Weights of a small transformer language model: a variant of Adam for these matrices.
MLP neurons of a small language model. Each row is named by its layer, matrix (gate and up: input weights; down: output weights) and neuron, and shows model dimensions 544-639. Each number is 128 + 24 x the weight over its row's rms, rounded and kept within 0 to 255. A neuron's up and down rows have the sign that makes its largest values positive.
Before each neuron's rows, "fires before" lists the tokens most often just after its 100 highest values on Wikipedia text that the model never trained on.

fires before: "1", "2"
L4.gate3047 [144 113 109 127 141  98 130 117 106 124 134 116 109 137 108 120 121 121 121 132 130 136  94 131 117 132 132 147 155 114 138  68 174 175 139 126 132 138 123 124 101 135 102 128 155 100 136 180 167 125 144 166 108 131 159 110 123  98 126  84 128 171  56 103 103 121 116 159  83 174 118 136 108 114 128 121 111 105 135 119  91 125 126  88 142 170 135 137  89 126 130 110 113 154 155  83]
L4.up3047 [111 149 123 117 129 169 205 131 184 130 126 119 166 139 149 101 131 118  89 142 138 104 140  84 137 157 116 130 143 162 156 123 134 122  67 132  81 114 147 131  91 141 133 139 134 160 200 134 168 146  74 144 117 118 143 128 121 143 130 108 122 135 125 131 174 143 119 166 151 137 121  83 163 154 118 101 133 139 121  97 144 118 155 146 127  83 135 142 148  97  95 143 107 137 130 152]
L4.down3047 [127 120  96 135 126 125 132 128  93 144  99 147  90 106 162 155  77 128 149  82 148 133 125 150 119 141 115 131  81 100 117 134 107 120 106 127 140  80 167 137 166  93 103 144  96 151  88 117 144 158 146 157 127 134  94 169 118 150 130 164 102 134  99  64 134  98 160 111 117 106 157 113 139 116 134 124 121 121 146 133 123 136 154 131 121 147 123  98  85 141 149 166  76 142 109 131]

fires before: "\n", "\n\n", "==", " =="
L4.gate1465 [140 134 139 100 139 124 105 144 145 189  70 132 126 106 120 130 167 145 114 108 126 127 125 149  80 158 121 128 154 145 124 126 108 134 113 104 119 144  89 133 150 108 117 150 110 107 163 143  85 133 168 127 100 165 137 165 115 116 151 151 123 141 137 143 135 129 114 160 129  99 160 171  96 136 153 141 157 137  77 119 163 134  94 120 125 104 160 104 102 137 128 110 148 152  96 121]
L4.up1465 [142 114  81 152 118 152 118 109 203 123 127 170 153 119 152 106  78 136 118 107  91 109 134 121  87 145 152 145 186 134 103  87 120 119 125 118 144 143 116 125  89 131 125 156 121  88 158 114 147 118 144 126  95 179 133 157 135 145 122  77 105 134 137 118 171 123 106 155 130  80 167 116 139 156 152 119 143 163 151  86 176 155 106  90 145 128 123 121 117 118 140 113 143 123 138 129]
L4.down1465 [152 111  93 135 138 113 105  74 113 116 111 118 138 118 143 104 131 121 122 144 113 103 103 109 130 105 108 151 154 116 162 153 138 109 104  94 132 147 132 116 119 108 136 103 128 130 146 136  57 104  95 130 113 143 105 102 143 103 113 144 122 109 117 146  76  78 134 116 141 136 124 140 155 149 124 122 159 124 156 147 148 145 130 110 108 138 142 131 107 115  63  98 153 114 123 133]

fires before: "\n", " |", " | ", "–"
L4.gate1942 [ 98 121 101 129  99 159 106 135 128 116 114 178  89 136 158 104 156 120 133 133 112 108 120 144  89 110 108 161 136 100 127 120 102 158 138 127 118 190  92 138 120 139 115 180 172  97 155  91 126 138 192  89 108 148 131 148 107 139  99 161 129 137 148  86 135  84 124 114 122 127 139 111 170 171 116 115 100 157 130 101 128 158 105 120  83 114 107 100 116 119 168 107 114 109  66 142]
L4.up1942 [165 153 104 162 124 138  84 181  78 146 109 135 108 121 141 141 140 141 147 135 145 129 142 121 142 128 127 106 119 126 131 139 158 122 121 150 128 135 158 137 130 105 117 130 125 109  78 110 162 108 117 128 100 111 165 149 101 119 157 110 118 144 152 169 129  86 117 161 112 141  87 131 161 164  88  88 111 213 181 177 140 135  98 167 137 141 114 137 128 130 151 108 102 112 151 117]
L4.down1942 [160 128 110 109  92 157  87 164 136 138 160 135 101 108 156 111 160  88 116 108  99  90 116 159 104  85 113 123 125 129 175 122 125 117 131 120 134 172 128 134  98 120 153 110 125 118 103 125 184 144 118 123 133 151 119 154 126 120 151 121 106 151 105 161 129 136 115 127 120 134 129 108 110 101 116 108 141 149 140 138 129 133 120 145 108  71 132 144 126  92 172 119 134 101 162 104]

fires before: "\n", "2", "1", "\n\n"
L4.gate1714 [126  99 118 151  85 124 133 139 146 109 120  84 116 159 129 129 144 119 149 115 136 134 115 104 129 122 118 125 132 168  93 100 151 125 107 109 125 120  95 147 104 128 128 106 146 131 156 126 131 109 113  96 115 139 147 123 174 127 141 103 106 186 132 166 134 161 122 149 178 110 180 108 106 126 120 117  91 129 121 152 113 116 138  80 149  84 145 131 115 176 142 140 135 169 154  95]
L4.up1714 [117  98 102 144 118 108 139  94 130 122 154 151 136 151 109 145 107 115 125 100 139  88 147 120 132 159  66 147 147  94 104 121 160 125 124 129  85 170 122  99 156 107 116 114  89 112 164 116 117  86 121 139 142 130 157 108 166 126  84 144 144 118 106 115 114  98 127 119 156 139 122 153 141 105 119 104 138 154 156 155 122 162 167 134 164 104 106 165 165  73  70 129 124 123 128 151]
L4.down1714 [ 84 126 102 122 138  93 137 106 141 153 149 153 131 176 105 104 134 155 136 125 103 125 114 141 121 117 117 150 146 116 146  89 107 107 119 113 110 136 121 149  92  98  71 112 149 157 110 111 132 105 127  98 139 143 173 116 146 122 137 124 121 117  87 102 144 107 140 115 151 148 154 144 134 159 130  98 139 137 113 125 170 129 143  77 171 120 124  85 141 150 164 128  75  91 144 141]

fires before: "\n", "1", "3", "–", "\n\n", "0"
L4.gate2806 [148 128 177 125 155 136 142 135 127 160  88  96  76 100 135 144 146 158 105 149  81 111 107 139 130 139 116 128 100 112  72 128 120 111 146 156 130 115 158 111 120 128  82 129 168 134 138  94 148 124 160  93 135 167  76 166 129 115 128 116 122 118  98 133 152 124 111 126 129 125 115 159 126 106 106  98 102 126 150 137  88 131 167 134  70  58  84 112 108 104 146  98 126 162 130 107]
L4.up2806 [ 98 116 129 127 123 173 174 141 121 151 138 125 115  91 151  98 104 163 147  86 106 138  89 107  83 102 132 150 114 110 111 165 122 138 160 153 117 107 130 115 134 144 134 135 120  90 148  91 168 138 125 133 122 111 133 107 201  69  85 114  91 166 150 160 100 102 124  97 148 153 104 159 176 159 135 123 160 143 150 120 126 147 139 180 109 113 150  77 132 140 104 123 142 123 139 155]
L4.down2806 [ 92 133  97  91 123 155 136 108 100 142 165 114 145 143 146 173 104 108 131 114 114 151 105 115 152 143 149 133 130 137 124 128 134 127 156 121 133  96 133 152 133 130 158 134 116 119 124 119 142 132  96 148 106  80 135 134 171 156 140 135 146 139 110 130 107 123 123 135 104 129 106 147 168 147 144 104 151 148 169 124 142 128 142 135 123 145 125 127 127 139 111 126 122 135 151 135]

fires before: ".", " | ", "),", "–", ")", " metres"
L4.gate1893 [122 123 136 117 112 121 115 162 122 128 125 141 134 121 117  98 116 101 118 133 138 115 125 134  90  88 113  90 120 123  95 131 170 103 117 101  99 136 111 126 192  88 180 146 112 113 108 118 162 123 121 108 148 199 157 150 100 104 133 119 118 155 119 139 168 154 151 139 158 192 148 166 112  94 110 147 123 148 144  80 153 138 205 138  95 128 130 127 136  96 116 114 113 125 141 110]
L4.up1893 [151 163 117 129 136 161 103 146 177 113 112 173 150 150 125 173 135 127 158  95 109 102 148 130  84 112 157 146 123  89  92 109 143 147 128 180 131 109 133 108 125 126 139 147 156 125 127 122 184 124 117 140 124 102 119 123 161 109 119 149 101 168 106 137 122 128 124 108 141 118 145 104 132 109 140 138 132 126 140 117 151  97 153 138  95 113 135  96  94 142 112 126  89 127  94  94]
L4.down1893 [153 139  86 157 128 110  89 117 138 138 128 154 153 123 119 179 140 130 102 133 144 135 159 105 130 156  99 138 123 109 116 102 146 137  99 144 137  97 140  99 156 119 163 113 160 105 119 151 135 105 117 113 115 121 139 125 132 173 101 107 133 142 119 138 118 111 176 136 125 173 109 123 118 142 107 150 123 169 139 112 108 115 118 176 103 111 141 140 114 165 159  94 112 145 138 108]

fires before: "0", "1", "2"
L4.gate1874 [165 139 129 106 112 144 113 150 150 121  78 147  96 187 105 134 119 146 131  75 122 146 161 111 137 119 165 120 132 159 105 117  87 143 162 170 114 146 135 111 134 149 100 108 128 155 151 106 137 114 145 117 152 142  87 104 109 144 149  83 188 156  75 144 114 150 103 154 120  92 135 129 102 117 136 101 128 140 113 101  96 133  94 165 141 121 123 116 125 109 163 158 159 135 141 110]
L4.up1874 [140 175 137 128 127 141  95 133 103 147  88 140  83 141 137 163 138 136 122 119 149 194 127 136  97 103 132 150 154 130  96 141 164 141 120 113 131 136 105 140 140 117 116 159 107 152 170 126 135  98  99 127 134 124  89 132 160 181 137 107 148 114  67 121 160 200 111 157  96 161 113 120 165 171 117 137 114 130 172 128  97 162 121 151 185 131 101 156 119 129 121 120 118 143 108 110]
L4.down1874 [122  92  76 114 132 158 108 134 155 129 110 168 139 129  77 112 162 118 144 110 126 128 168 137 121 157  91 163 114  95 157 133 124 108 156 115 121 125 126 101 149 130 120 122 143 129 109 116  84 124 114 154 115  99  88 148 159 181 129 162  70 113 123 126 114 155 111 148 101 114 109 104 130 123 136 166 111  83 165 157 122 133  90 128 121 126 137 108 115  58 119 116 107  97 144 149]

fires before: "\n", ".", "2", "1", " La", ")."
L4.gate2255 [104 140 122  92 135 124 115  71 125 141 130 164 160  89 112 144  75 125 102 141 105 113 123  98 133 158 138 164 206  96 106 129 118 108 133 116 129 160 139  95 157 153 160 116 100 105 111  96 160 153 129 112 130 170 113 125 158 133 132 112 128 151 151 113 119 162 145 112  93 170 148 153 193 145 141 144 149 103 110 129 138 162 131  93 130 111 132 108 127 160 139 143 128 128  98 165]
L4.up2255 [130 131  96 107 100 138  87 106 110 111 132 176 122 136 132 108 121  96 127 153 105 108 136 125 126 105 116 144 115 109 124 105 116 127 125 102 136 151 118  98 123 137 140 138 146 115 118 122 153  99 148 130  80 146 119 155  89 167 146 153  95 160 159 142 118 118  88 151 112 150 141 134 166 116 147 169 141 167 136 103 117 140 169 119 114 121  95 158 123  97 115 193 142 122 134 129]
L4.down2255 [101 130  91 147 139 137 151 109 108 112 137 155 143 126 149 112 106 101 148 135 124  97 148 152  99 127 161 157  83  78 170 116 126 116  95 106 149 112 110  76 128 147 116  97 114  76 132 125 129 107 112 120  85 139 161  90 120 132  86 144 143 109  94 138 118 118 149 118 126 130 138 108 172 154 121 130 144 133  84 131  90 120 129 140 117  77 140 123 110 122 144 109 109 136 151 126]

fires before: " | ", ".", " |"
L4.gate1100 [ 91 156 114 120 115 117 117 149 109 147 132 147  96 116 119 128 144 100 156 190 106 127 125 150 109 102 117 142 120 111 131 155  98 149 154 154  89 125 125 105 117  95 149 128 121 122 114  99 148 148 133 113 135 130 103 163 161 120 122 126 110 115  71 133 139 152 118 107 168 143 156 174 110 106 150 155 109 161 136 114 152 105 111 130 166  79 154  71 127 152 147 131  83  87 140 138]
L4.up1100 [120 137 144  81 118 149  89 124  74 144 127 160 126 147  43 131  78 115 137 121 146 142 156 133 129 168 174 146 115 116 163  94 116 130 105 145 135 137 133 103 114 165 109 137 171 146 173 139 111 131 153  72 138 101  87 133 140 172 197 118  97  95 110  81 141 107 145 136 125 132 113 155 141 111 131 112 158 143 138 124 158 131 114 117  79 109 126 134 145 139 150 128 163 138 144 140]
L4.down1100 [123 106 143 121 130 114 152 114 113 123  94  98 111 174 121  89 124 134  84 119 179 106 154 122 171 136  93 129 114 120 148 109 125 136 109 133 114 124 115 134 165 126 143 123 197 107 153 118 104  94 108  75 124 129 109 107 153 119 167 129 108 111 135 141 149 124 107  97  68  95 105 118 134 124  78 145 163  99 145 161  80 151 127 138  96 119 126 154 130 129 151 120 154 149 112 130]